MLP neurons of a small language model. Each row is named by its layer, matrix (gate and up: input weights; down: output weights) and neuron, and shows model dimensions 128-319. Each number is 500 + 40 x the weight over its row's rms, rounded and kept within 0 to 999. Numbers have three digits each. A neuron's up and down rows have the sign that makes its largest values positive.
After each neuron's rows, "fires on" lists the tokens most often at its 100 highest values on Wikipedia text that the model never trained on; "fires before" lists the tokens most often just after its 100 highest values on Wikipedia text that the model never trained on.

L8.gate385:546499488462529528489553546531513534495572502547488456447475424446462525519469509467537503527553420499518466464448482433478496483520495507536508485537558532487458573578504465517565492533508480496545493529544460458441477461419487493451391510437471439482454493543570525467521545486508474439516519455471555435518447523499511543547524457507462536423507458559492466526553585546491545506512514508506579496481468555518534507510409544533497554440518456547497479468538496540569462476480472482522501456502485484536453544495470567496519535527497462442547436473504497545476560594568507642
L8.up385:469505478456473514493489514449530489549549466569532472486520450429555476482489482532519488520525501485560438435459520455478486436480473443560556507566553518459474466569515482472519533549518486507475537554454412509516508533454490544498482532399440492481459537576533489528516569539536509500509548467461500487561432559519474491531445460536521557436480473579495477496523496505504498483475471490504540432466525521536532514504436600522474508467538475509536579477586524523585444418546433487495496497514480489437545533497500478551521496482454448488511450431520509538542621554559524561
L8.down385:461497475483477510526486491490522530522510476506522489502498474473581498495487503506497495494492470521529505508500529500512464496486448491498532492525504493457511471526524443520511534486506488481504496507492470468526499491507472513516474513491484492495477524526498476502481520546510555514501572478473470481542474529498499491493490499503483511480487483519486496481543553494521467505512491511503512473479492490494481495463467531500492486513489473511464547505507491508486468484507469523515528508541479505496500514492503498545538511464503503495490497497532530497523579489518506533
fires on: ".\n\n", " |\n\n", "\".\n\n", ".\"", ".\"\n\n", "."
fires before: "==", "===", "In", "G", "A"

L12.gate1:452547472499552463523470491488494515544485477555572494506511493495466504455527457491496466498481516463528540527506506440469501556489505510537507442585515502490462558521509437423508509456542453455461564557471423495497540535532556530555498551505483440535451547476544475520535472575467446556523572525484476481391494551498452449490422550546546484453576494527421494451524530516436498400564461599525541567398541503560525464475510539498500487491506477457426468455474522534481529495521449450558493477407556528456481503423540483503439482490509543435534514443477543529486526468556489510
L12.up1:528469498544446464520472449487451526549488456523435539465500574613392486529478448449489517503473471503511585506536566538483559461500484560512458486470448495503547493506551511459478536537517475534498583468500491547476473549542506445498480545506506481484516473477472453500507453511486511510493481586556412494530550482560446485462482434471515479527482474505513515458457565569536461459530504597499582546482568496515450508529455468531422487475527489491531495449552512504531514462453496499497457478482583471505481423485501521502464516590488471526490453516347486529482528473552542507
L12.down1:539567468579510492437450471519507470502542444488513462527535556480497484467439531540482556467472480439462501482469480512501489466455519556518514432492483487527569534477518488461432434536505481533472473471497507483502515581542471518516452547479468530492489495481528484467537555462498546487525485495518450482568551530508493500433491474446506514508545479531473480490472470453499439492498479450508569522466604534529484481460425500516499528410511561521460525531475503496509470436468513545523481491480496526437450515502498513488489518491509490431513493485448561525544457427478540448
fires on: " |", "On", " born", "osp", " near", " cap"
fires before: " ", " −", " +", " in", "ital"

L8.gate20:511426561564520502495496439474408524491527534577519550472522476517424486475540547451530515539497526579487507540429525543566515493535494459570490427481570476504470467513570410499490515500441494513502472497475497491513432433435430519532398480489444503594502525541526543498485448548490475400521527511514474523467494496526462474510512514448494481511547534495525422501514470597504459459455510510504522567531537541502467539545472466557529498424494490500508498482500489418449537465431521512441494591514546515523389523559520549552475451537483502500483417547469462464529542500435488604
L8.up20:521453562482423558483428530503475510578534449530412561546435503446526467518474436518514496516641557496500499481473515578504480519514500527483544537469474442483543517452593494533501426547465539468502433514484478505518464503489485493521453448451514495497476446551598522578537509495576488487498561490582498523515539518496530445482471503541432449551485507494522549436530490532524399510465475457460436487505478440506473526530542511505454436450533474576443509533558463483454494489537565427512544531513530532581483502523508484559471546432568544525480511462526466480526507560476529486
L8.down20:503489466489521517574565509582528522531466555516467464539455570547458443510526564480509467536520516534481565503528524534570524464494498535496459564419461520500535478496546499533442487508514545484588510505513439496461529509461433523497479459421542514470537573523480523558516455459582453493419460499539557519466515455504433545515444497491511447500509511455485483443429531492480438442405496432440501515580525520563513535532453538535518477438453510498409517488600456488454575455416545493518528559464537492500503483516534440489487498479553481474433418589517491472538517489468523493
fires on: " dec", " Dec", "un", " Jun", "l"
fires before: "ision", "l", "ided", "omm", "ath", "ior"

L5.gate33:510479500529509508475503503532451466574463477535520511440479543524442593535521586495462468553496439521517557532501497459481534480481583524522444471509494479530469569499564476468498484517502487503534462494529477509468513502494533596590438517527421491509510489515573554528514493610542500476499418574536514484493493541437488551501579413509529549489461498540505521510492526429526489489522521455512462489468490575525474512482430537554370463470485466497479479518496483511461533495507516468462454558502524545500495521435590585490484455520469513523439515511523520497543477439570588530
L5.up33:498566517557554446519477466422473512492512510482492448539525537523448485509471449471479555493428461488522529529523549461430500536528436560445543501492449502535520485508480472474435525537536508465465437508565424497499487388480526568434475566430483493525549423481453462444489459482414445553550490537522492573476545533502571503491494523441520479505456514468548491473500478523472421512506535560478487561466560460466425555497552444497538453458541452519454534486455455490454500437487591395566437526533503452508484511579545507439496509536568463535577446533522562580474494422477468452
L5.down33:463499469451523510472486477466482518532481477436547503505496482494502518510508541518473469488484469505507462475494571441483411497518516525522490523469509478552444556484533498479416541505441503448522504558455499526551535496476487564509561527555455450522553508464608544464502476459470482527471521553567456509453485570482565549546570448551539491496562524526489526559454472542539511492511480503641460529534631520530481520485504495444441569472550478472449467514485434515492505519549518448519484520420510482489489557437546450519481468539479496564493498523527499546473425431480455377
fires on: " |"
fires before: " ", " —"

L9.gate116:532494510464539481577540503561508458514517491492499444481431458439444512509455490512510413416531465524529554435470499505524592568425478500531484414509523543565503540499487466515483508521473451471507461539455541518491441551408529553466424497514482529477485469482514536479466543431455544551477451532505511491509425499560419514472532560536548522459462503578495491497443492447505471494508453590551549539505544543487476512534520478496502429488500492518485500455536456500528474486479504492529513464491430477492464449481570528405454498599517535533542565483458513483477496450472531486
L9.up116:555583519529475485543464563580486511537509456553539490394477487449506480495556478467519445459535531517501483505519533475441575555496508497528489444468450498543396463443526526526448430509574437480505548580510515477415523520534516516470482519492470454506522500558544493432483505497526462566495489519539491512527463523474556498483566494481442415393507418541472510488499521500550543571549492485572491542478573475533499446474549506489513475512552489570496477497455507482550501483550479511522520475507480578407488460525531499517476487507434521467518518593511553514437479422575517515
L9.down116:519522532482491449522442482480508602495502425496479529434483473457474497517517429471533518437404504515532564504432549526439485475549410433534452503473426522519462533462574469459537461531479514529533497499586538524511488517457490437573497513488469423510515539433520532458523547451480518590593507510566442563508544533523453506464531510519472516482470559482521523497583491536520512502490551528481496451500490520532495489564514455452517514466484533499451468536552478420464464505528539497519573556500498458438549537499515544463577473435510524547483498510506514531488507497478489505
fires on: " |"
fires before: " ", " +", " −", " –"

L8.gate870:543466563496555578460482490483448453496525498518482488454515483459516554415482511489492446459549484475500580458419483472483490383444488467514475426517477556547466477546512443468521561549479487509507531547454458503505491480534514548537447525452393470542448402511483463478505508526508553483532577463568421433525431536523517484488455401521427483416541478499495480517532549503520473453551456551528472527520532556467450487469506546475508458503498537545501507457474480536554438494529466464513467474558427475554473594548533486474527552532481531544512528504503494485547556514534530520
L8.up870:539448473427473534499430464522470438510494485538451533475537499481521491467482538486512448566562448429471520490476500487488492470490531472566493496531577527461513498551537450429528555500495507515446566576465443436585544456526494511505439507508477491514375496510501518537490459502530522499521548465500445402486456535579460511453445417531489508457523500548471489525518521487481527483518420561524513493531510548466491466524494502481529452473437504483558543423458490503538526424492420494526553527537448495487519501514524451438520528501451506491444574493475512422556552550475500529
L8.down870:522468508489487513491466525515499452481487487494458482523499483476524465468501523519473506530537460488505531503491503489484495497524495465509516512467544510503499491519508484467464509484517524475475515539490486454518509473502469502463529510484486492493459490486497469496512477519531520493489557469499503464472480460516502511472493502538523488519523505479501470478541463499505479476471389507489548483497516501543509504504469477510507523520502492503530513502473509471500511438530460498529512540506521492466502521509491454513466525488502498512475514479510511464469505507506428473
fires on: " ", ".\n\n"
fires before: "20", "19", "==", "18"

L9.gate817:537504534568537435529484478491429429462467528455442431528480512495434471531477561481557513534500419451461520499496475541480402516510505508493516578542558446552514518481498548485548572440417469483453451522540423421564486466497596495512491451490569491541479551503556533493468552492476568551532561526466471508496523465460537513541476545556473468463447514520401556591499452472477490471461433493480535529488482476522463503468516501511539540533525483516414522473513530538572503486442562546494495512466504479547481582440468470474484429547559557545509455476476492507477449514461477533
L9.up817:493458418559487495453499473536481470545441482553551549488424554522498467475454536546487527586564450467437517526489470652501561484399554511508511536459488531517547469475475519479520535494465449549454517530406483446498594540516490432526550520532487508531534497495561456532463540495529505481531527541515435562469566511502515551530475565533472511490530465503509528509506613502427503489484523551500438512461475487528466472562536611442506434546536533522503512434504488488520516483452457533521508511579495526535494468452448440597510516521558497478523560484452464490519536534520433473
L9.down817:511546560480516455543460463539507514476466501535516477487546468507469534556505420482534465489544523458495449476455492512460411515507489475544518537468530481406447514492516533520564492504548462455530490531561512475571515564485521482495569494492465528495449412420490500465531532479481444443524522543527516471466427457434522426502522511532400480491498440504433553395550547524511449496541488488509532476493527501505565498502457498539473523522456523503529469607516485429499454512544533431487469524430508507534459484406558460482523485488596474473548507486490523512450509472466468506
fires on: ",", " to", "em", "om", " tem"
fires before: " "

L9.gate934:498532509512427495514496524525528469473541472487517538471595507480492530423472487560491516495537444453427524499529515504557528446466420427566491510498577457448537496470514529505495510497423502540503498503493485536521456539580494456507474508430557484545424527501521518503484479559430526555582520480482533535455436435515462544529586510497475481447484446463421513566446546490549519522476482569567519499454511585422526463469479515501504581519496446544464496477516520548549473540516556543493459544470558495505568596467489547486606483571501529368498511520415489490565460488526498566
L9.up934:495518494524427520485549492564502480464529476455531547528510433450480471588553495539465488496493517492551456531542459489493498503537542438540533535538596483527522470454542508502476458532460538480536438552533479496556518549481561505452503499508516533514492531478489503544505420514531525526520488524526520569478550468523522487497477565526445557517482533518407462496425499583508501560495490496496508503426537487521487544511495533509483449562559505445440526491562473469557461529505495490472468544410490549548538524495530489457519434538514517435502514553504565481562479506554539539
L9.down934:448574517617509508444533516505515464473510417528435480523542490525437528529551534573472456538515447507446529495541591506527539530604534457495547578466489458486502496455504504480545476499491453533548517490513465515460588513459462450463483451515546432448503460570479498560432456445515488474462555481516476599484496482466486478479493600516526479483519489490542465478509480525459457562505516509457465449516495471552458449492479548504549566530452475480511460533578500437504445514467451483426496508472510513587487524499498433521545455536527483505451442551517537510478480435531556578
fires on: ".", "s", ","
fires before: " |", " ", "erv", "m"

L8.gate504:457549465557522511521504564585432548549546482540526461461419478470423509564481479454511450493571507541523523463499447528472583549431499580552454456545469465546414531459589512487472502502479493448530526563462514464440487495543533553519466533549504508497524473533515486421467535504511459451535453552561482512500467590444544572523626457475517432414446474532522481482476541459588480507535585446566492584469527530533464490544461487466524495503515479537545463466483471508464437420458541457504512538535485495533459481496536548469504456511527497468557558532497517542430480480498500518
L8.up504:506561512425500538530464484508552506487523503526494438405496463502404472473488527506443443511516485535526509513531557448459445534497540602536483464455505431513525465495439506458475438434465501402557412506508541487455489576503512492498434527468514511469496495503484558453486476520459509492472448588486534591447503467487537480522494516436511496431514475468521482470502461540432429479550479510530465494499583473465436507500467444536473521484566498540478454527552482486445508508549586481539566538491450506430479496442498464406526508487486500508558470540543549542423463432441493448
L8.down504:557568482470450506508501518576481547569486487500497464479503446492511500495579460488498467524504543548506535508448575484454420481527474468562449494518477419497494489476525491430448479538476518460540529562488509523458505513448531457529463453532480490495466507457501464376501521517496483543526567511617509447516521492411418493489516524471416496490516543522506510507489494527512510475486504488490501480454585495514447512450500459517480489464554539465482449527522475474457512466541496546546529538469463494502496497452484490454562467464506498558473498486489595563456431449475449544
fires on: " |"
fires before: " ", " –", " +"

L8.gate397:528508446446566534465475524506488543512550467534530471470479421416479528485510523470541418488543450517590497478498490480466516541470451517497535480560560505522508536588565458478526523532474450432531510462483427445460434527469486505468464528388459435487412524543539487431469542533507502492561525452485495412569462499510517507560495440519489559381488514536506465550534560522495531497517521525499576514493458556527522556479394584528489514451515440525514476421456511496600473499505497511540501515508490471496456513474533496493533522483503466463562463475500504577475560539541477579
L8.up397:465446457477511521528456498461529508526566440553555496503484461425541501482491486499506471536551483547542453411480503468527474475461446440553561497558507543479490453594509437455539548518474458458491546497447423475502471499439505534501446507418424471479444482548502467483453554567548501512483594485512434429547451524486485487511439450531523525446491510584501428515546499502510505453513480508512570472476503502496492523511436587540493443494556518473530552461554562541579448446526462522503508522511510479483528528478566486529507526475470462504547427457524480534524615500560524537
L8.down397:470500495497487505499481492490512510509495471505519473511499501480569493499490489499492492490505486498517494490489543507528495498480492487515542498513519488464507486512489460497499537502508480471509506512500487491533515503502503515503513515491481508496490520517494487496504528539523520504507575505499478496510471530512500476505464496510496491485504499513474487493542521477509479510517500512509527474478499484494466506488483533475503510495520512512497523505497514519493474476518489499519525511505491507480499509513525514525511490452493504473494496495518520481520552476508519495
fires on: ".\n\n", ".", ".\"\n\n"
fires before: "==", "===", "A", "In", "The"

L9.gate425:470505482515519466436463505520501484528544478477488477487506498471426480490440506524427531505542535464534485499477529534571540494493494485435436484540550557602467505473556499478505466531489447530506412598494524465506460472387504541460475460457442473611505443532543504507407510516463504509511495477531527448498527516409464509519502583520489493473481439498440497581471538504499541490522552484501535545471506520502497485583521457496543516504510475462513533442567476574579582516470449614523509512567460458566540527455482521516506530548523554519513492516456531506511523491497490499
L9.up425:445485529578505473519514545557480487517482455508446437527593446535459466596529428544550541501601539531498468502411526498527466477536466413582441508446545441464415448464451440502515513511474460438465508518561582403458577475492491580434482478529446565458506512523442466416504531530514539509468523457455492500564466533471502500492528541449467465503541585518514509494513551536511450473489433484506507501541535510554474508455529501514507556544555543580544548506493408425514513496503547567481574491469518488519564481578459490410483457504518545473531488491470454550512591466534490485
L9.down425:443566532454497447512493532535528467540532440493477443471500553481463508458524442567520519558492515492516478447471491546563504516494463488578469492517508473499478509516531483504484519499431491562473499515532426469457513583535468519571482530482491515487511582494459493568429479580561499524403520515541489457547485560460476604524469503435542552473487493471500549553588512574488503534480554467465465495489472476521430505464452457501545537501537538529520500480508465524472522470499519441635591472494522477508477485460490519491494472520442568543459490529530500529459505481510602524
fires on: " /", "m", " %", "s"
fires before: " ", " (", " |", ".", " |\n"

L2.gate929:547487482382501472499602571495508502547474453534485404457484529449514523451508445479475454479498485438470521505537529501489541495465529514546518379495510511464562458541560463405497519474473464534461497472516479438536498473502519549474496497519404490550528436541499464525478431503476474513499498483490494504479449491565487510464490445482424472461508560450559480465489527546528417478543496584522517492513477521523486520507497515412504507501481470580555444488561516475550411497501452576488503426499423464490494518488524472433558461500495438468493455485520523506483545487495476511
L2.up929:536544559483535515529548466497506464519457419565534490521510543506581452586542498440500475510466494441524616547488502471471558505450504544561439505537485500525440469417478503477481590579492470533446537509447453580517496502470561528570513497429439490429528471461498456483509508500524565545525542533534520533492421551521532495478553448498499467472427488489492531522521460469514521531485517474527474492435480498562483482458518526418557492462477486579455512520466415458504534444501454492469535472479498446481516469509462513478523444530505539493532554514540491518497525459462559520
L2.down929:475527453464489562486522523507483446491473503551538440470494491501517410499445436493528500452465582535521525582525450513511504473519507540513426520430494512586497448493473516472556511443482568504520568510544409490522545548420487434493572535585449487514516467540524422498469517423436513486491472500529459492550490518568491495494492414501357446548460560503514535512487421509558433497477513560498455507422458532552494503460531479495603470473466483566491504524500526510496510549496437528579502524631505514523537454508485515511518488550564474600517490488459469487513509478544550419
fires on: " United", "U", "ank", "an", "und"
fires before: " States", "n", " Ar", "ing", " Kingdom"

L9.gate231:476552519529492483489492499501516471478546557531540509502531471460500457507486527541563495517534525473575532518458519567544490537524512549437504467515502525526569551497573480449513536463427484501544516471476517482549523525522555518520427531372539508484460486461533467445464452554418498550456505431501553461490469500553585501526505464591509518410479480512515502516446495533498495522492477461478534523486539484533490528429408481567507515563471494490483484469440476501560510541480484538519477490499456529496450562461503527480549542563502507455513575466533475511494556526479560521
L9.up231:500417527507498461524484521510439488507495558542492505557486452490565465505540529504495466530518485494561507442404578503540565492520493494499505460512496446522399520459454450583560506506485497578523492534488563507498523438469491538592451508519484466496567428537486556474453463534565454559485413526457499512459477468486489488504514543511512467555464535487464469444538576568532492519494514510498512539489462519443545459522529489523612463498527510548552586491485558508552476503487514502500537533496549478487544513535503449460504548500433602514513546519516512543511518554593475532
L9.down231:548603501546468471465487516521460466542550545464455456554548445462412506515457512501441466505509461521516524499464438430529488467511513426571531464517460493483475441560500523482547515490586439583495450506573571533455527528490532551543473549494578477476511493566510530560529548522481454485463609532556491572486436529542466487475465546459503462507532478486495527501558507561458502526525545477510419406418507513487498453554536511484523482453574460524482557506478524529461391518490491515488525476522457483522524488543584522542503514491567547526548546502495499546505471550499522571
fires on: "als", "s", " %", "otes", "(s", "="
fires before: " |", " |\n", ")"

L8.gate365:503463443515539453541509452505467496471462522518496455528471467452502465459519523477565530545488504489494498541497498541513461514466486523536514482508522476449474472522533505475544528537521418544492449533606508460577475451473556498557476497441461585514556439515525559496476435526532471532531556461554515486492508518507464491531567507511507527445482544480530543544489525495513486470560511455504544533458528492510526541509495502549498536489551500438496531439560490471560422391532544466551535510448443537583509485521486579482477411542531532455539541541571486478444548440493564529
L8.up365:521449488570485530523549457460447463464477505516478488535502491481523551500511649435517504516450485535453477466486485525547519519460498543517520452523488564559551409538461570516495512575455467482486532548446552473537459485500498514397523443488491512507525476453531514417452463514468542533543498570476484534472532515503520523562452535523436524426507507535596492514500529495479520436499562475484486484440452550532504518541517513485458517452478509462458525489470530487556512459409547490435501544511476507563463571531474586549443399476552473454533513530559460427520476483474454507
L8.down365:524573481507489543514463470540496509492474464402455501484452466502477496470539507461590506493458553505466454522575536493472528502486446514486459474462479480485536439533511465487510510474509477489498531506445558500504549451540431463471567469466478511501547478489622416496481486498566498536533546569438451521511482481464535578540500450516414491447445534502494515509508477478496507448534469457502475469480521524478485517515493515498462532482472511513503507538432520505385458537537479426474506575499539453541494561464412469491476469425544500470556451508502558521573528507477470519
fires on: ",", "rom", " from", "ist", "y", "out"
fires before: " ", "ance", "ant", "b", " the"

L12.gate518:567532484435547489505493516517508505547495513480443464435520484541437440485522408530489437541483491556549475531477526517493487513494529559519559497488460541494497525529537446545472522508510446440526431534457444444441504523580587549481453487563555527550578489466464488492460531602505429515584467565522496527504507563534518518443472503480461446493470439436475500475449466545547481506554433584476443537470572478482490477491411485520519421481535507480492498468492556474546448489508553462595466502513554490537578499437505572508479471615543617488529531545484524505571487485516560513
L12.up518:472508507530540507544551545530496520597579511530491473491503477460371470518474464496509427527523472447544484528437524498476458555470552515515567418443488520471463511534552426478472494507483428453521447518493438452453459482554544513498423583532470503550513490509503527456575497490442486484537469546549459562484521440505499502457503491532467413490535403522533540461423487498582467452508486555542523547438569588457454528524430513565505429457498467512513491427476543520484501450524573458587516581510537477529539492428560494520452478564485513471548510537496528502479606435557565522
L12.down518:580513570474492520504507454552540598516481534502468487468515477534477481460480471490434474464519483497502502471500592497549532543460507492495524466500470468533499524524524470495401453466456444479488476492500523499483481536526442521519457558531486494546510491508547520487511507524539520460513460533490509540507514540513523531492469482497462493505515549481537443524403476513511464482537529500445535497510604462461455516535570522520474471483494513519501464529472529502494434448536532476517544466469489489479478534498496511498436477513543474493502544466411576479503472502477511459
fires on: " |", ";"
fires before: " ", " −", " +", " —", " New"

L11.gate775:462453454524512534480364513483449509448473577465521516540485518479464476491516459488518571524513526413557504440497420563406409451530460497507532482535499511516564534530478446589517479494486483563488478570483457497528482416509529467477486557551478463533486518399587565438547458477514495442468553512467535456492515479511471436480516482458458471546521481527551554502450528534516434466532523509576522551489534532521540505441546471485515475485480460545469444414563480509500514533483502577484462537434436529552470578402508542476494386528497490459531517482528477485497487538503532541
L11.up775:487427528502495508510468586463462501504513502426548466515546497512513518485531512498553470465477487485534530446519497471473469585500501454506533495476443453508496512496503469430502520486527490548512426461458525619464523436531482514492533550431477429542533546478531466545543497544483452514489439529493533526472506556554542532496495477513505496524470551524442560495484502452498508514541529529535440501443422516395514496476480484526466474485485454524506419427481514463553505508538473552464496552486461438462479487473507515496460456499491544486523451615526515462559457503569516510
L11.down775:464531495487484512501504552435552519487460557491472474522511550490508448440508477438459486477444504519502482441502518509427480493523528563575555497523405465587531412513467534486506513517474470496470564575489520507466497467583462529478497455516482486423457501452506523492538457538532472529525492516530457507508479524520438497520507471550475463541416531483502449506474581515531446589505425515560461467464482493418475455432494537468449390460456453526507483481462496545539475495498507524485496433461521532535559481511492480486442487495520540584532503491531485466553406466552412475
fires on: ",", " September", "t", "st"
fires before: " "

L12.gate858:527498392553500427461454444551455542518446470433487488495557579517452453520456437504467495552541472433540528512506441531485499504473449486524531512580513458515481455516525507534507490445532453520499544590354429454566505514456482560431508459544519557500476509464564475537469476520503443494502556501496439517470472501518460499498495548494544397555471479528480454527441399492514491492463492486502529599488457482538509581477531524516519500444454600535470500467540459544528460503520578533497489530464497577597481521502474530478486445514474461505542532490446500419496541510520558471
L12.up858:548515469462530455471519512465510470489464506503524494508536472456456553470480554457396507464576491466491500507524528477472526494448402424568529412440479558535492521534474576487530491481482563506596510513475488519440500465555472488494518463494528497524567470535552547458495500525463459521495569513474505519449523470568396530491552422517551496515525607507468518517487513550446462493558542554545473461436490494463459494565514529487423495487523453513505429517528492546523482546524547478505467540545448496514537528486523529515488359528498475494499498559442569527531495481464460512
L12.down858:559480428518518497593462515523488540495541444559495520446534493439592482503470499488451493483535430493537533535529498558515482474500463471499581540551486456547559525533487501602498561495579435550496429487515475511569546520516459521498511548408505441513482505455516472450527494464472584533487550515468430473486489469445486506464495505492479485549480522439452495516539530491455504582538516597582524484535523500525450475495519489498496467476412473481519466401506537503536490426446502500488479476446534480487442509464457501533462469538517529518477550445463565486483530481480457514
fires on: ",", " in"
fires before: " "

L8.gate579:481438453501498489466491443476530482497557491457509469475544468441487468469478549497471458531491480497488517462464497470498461457515425489507523469505526531537447462484533411473511541466499503535548494459500448495553499419454501610421497526495488519532506423487551475535467504577509556493637514527522467482505526493532491512504472480486555495469477482410532480498487526530437525456517542483496477496493451521498464578562452514423513554526446496503470516523474480491478496470468444521489473515496542591561511527468448543435511442545502548468497538447500552450538519457515458518
L8.up579:496498449393536493571507503532450495551492530491442527535512454496475507498455471447436558513570429502489492498507465505484513404482457460391519503476499438448466432489454521492464477483502513501551482468521461494508521493549467544538549557487427511496539483579495519418478499488618474408485469416495492478466479533493511534493499422469503562510500517488537510502482527476449416503489477513454457487582508540502548512579483541582445485473505499552460470489429533511512501503489508399511448446519470481528549558446546554488491521504494573525459492392531532582525535537478480497
L8.down579:569541569566505539485500445521483536509525503543500501529511436546535432532478483489536567523497511407476503509505504542529443482561438500485468487477549565494448501490496519505469480477487521493427482471531524474488499482510494516472494564579446416531507463479502460546515506464434531467548452507480524518528449499471456444544474513521441500571461544500510458455439447518467467491524561515492576553514531456593466556478542468525504474556512420511483467426432484553536446491474511490505495499538483447504538458454565554470564513573540495501493529491568558437466539437480557501
fires on: " ", "20", " announced"
fires before: "20", "19", "18"

L9.gate15:507490474468518517509435500530496494530512497489505454463466450500429498518464504470517459487488515461443427476525493488532455440411507472515474460558465595583538527505508517418542502473487492467565517561541447480451483518517554474508496451460461487566537498544486495453493463491516485504501530535472506531487445508479428469522523488539525552415509477474497502506531568497390499487498551516499493496443442553572498473588425478431451518534538453515520476543519535518518511456497424556513501538547510528532549538502472517493520456505487328466532466443530574463465516480529492522
L9.up15:516376530529460507489552481558476504528538446561458470528547513506492481492515481477509517419535549542501474582410525591487541537582520491561487441516474483501543510513462514522511461568556461453488496530460488509448603474502548505453494510483422453559478495476521501454545450498528490495535502495502529525527425490550422528529538483473519520477461536449493509519557501477600460468493604508543531460523454571477467606543524549499515473479508501602508469497479533428482475472461523483460407445414498454428525528543503533481564441429488518440455530486597531520561519452472525478
L9.down15:561470534467472487533501453504458475423439520564479443509549469494469511546473497557520484468460414514541442480569503485513491470495537550506490531452549524499514549488541515487500489556546468558404459562550472486500495573536560502490507513546454502426577508544477424554545460523521438474486504504533512530422436530449446500464470481506477525530470522546517491548464493463421517520440498542499480430517518467511427590517503529521529464513448417554444519540522517528504585479557523454487501564578487537467533450527486507488512496514493523433510507516559470479475493435475485507
fires on: "ain", "it", "ail", "oint", "iz", "lish"
fires before: "able", "ment", "ing", "er", "ments", "ab"

L5.gate686:554501492515507554471496498458510558471566484539519547482409533498471513492455463489507493498502457541455525593496432494511451460528534512509533452491524517516566534511569492546545497545506506441494515557528481505478451542426517478532465539490484499516464516562513522521441477539496501406471535430525480540472502459525559434461506464498520392550512445443496509532564436505580479549585552500522574503529435481430485511551539453472500480479555526506538480487477511472568451481524498510533574515521635432485419500509555491553530498476478461442489408501589531435429544507514483509
L5.up686:542573544438525462543453558524452468496525437522538493489547470476490510555492516557575489473513465454527457567484563415546531464460502515507489520496539519513526553531517564534557467526525471604527453412467471479605509518431510485518457444424557465423433500582417515514496502489513505514486571565567560466438522483513490463475451494594545508537485559469505537445490515434571477519524519589501506493458481449490469437497492530443529563509506465529493519534460516551582467456415413472426474538552498528449517474489483479457557531481485539504524539470536477517433493487547566507
L5.down686:524508514462512482531559461432493507545527479556445460481462495457486519490520457474528496563473469530538541572481543504535510516555461486552469487471525537450551555481479593474449536507416530551492522506416445536496451576442493513488490474471522428519466508506491583500404438433506479524445535535472455499458489481433584556504417470455514535509474546462563455440485469443467564432513537534466472492525496423531537481563483494451437493472505498495540499556448453444512451521462562497501538522523538460509491512420486476505543465538468490429531477493584506537475526565551529475
fires on: " United", "ited"
fires before: " States", " Kingdom", " Ar"

L4.gate192:509474468562514518541460529486514481543549529512551461525511545527439552538496479540500450519460462495476502561512494458479524489423527492586563479510578397449515509498439497466531478550549409501486441439563519504523447451497544530525435607491459531530513543536510518429493492527561504532546578505567504472506449585523512543486538509500515449514498544578525473565523428501511443526541542558503508536392513474478419569533464503461461503455563451485506461522488531482534498485542539551502489519457506573475550494535480519506525368523487511479495472400508486494508521458546536588
L4.up192:514495543438481506495575579505540508439480513532525457485511519471540599399500463542448426505477528527492422493478472443485534520474493551478412456479498559486543524546535402473509579514478524530491441466537544568495476540584523476523507495543500471507480487576457543522545498515539494546505473544557436518478435597526515458501480478458450529546458484492534530494519494562573461489473467514459558529433526468438526451480502584467524409486525478550488517514503516545523570518525469557528524548467475483478567530492554467564477549540548524488511461521517508440454539591536457528
L4.down192:457475546509500483459526520492489594447439518559467546416446517452553527430459517531495536541473504532536462568475363545531504466465513486523485488498494507484578454514520507503506422472535453456487419446530499491567525464462389475494554495477504476542483454517488524442464514480476494478503470535448459519457511544470483485511483535473479496438469532531444439503495538464540499563493522499532550499451462515553441477483522536476498526415547546467469505533487450544474506441512504561506454439555496527493513442484496524495484525526551499465491467461535503526506544486516433510
fires on: " well", " career", " role", " announced", "ision", "areer"
fires before: " as", " in", " to", ".\n\n", "==\n", " with"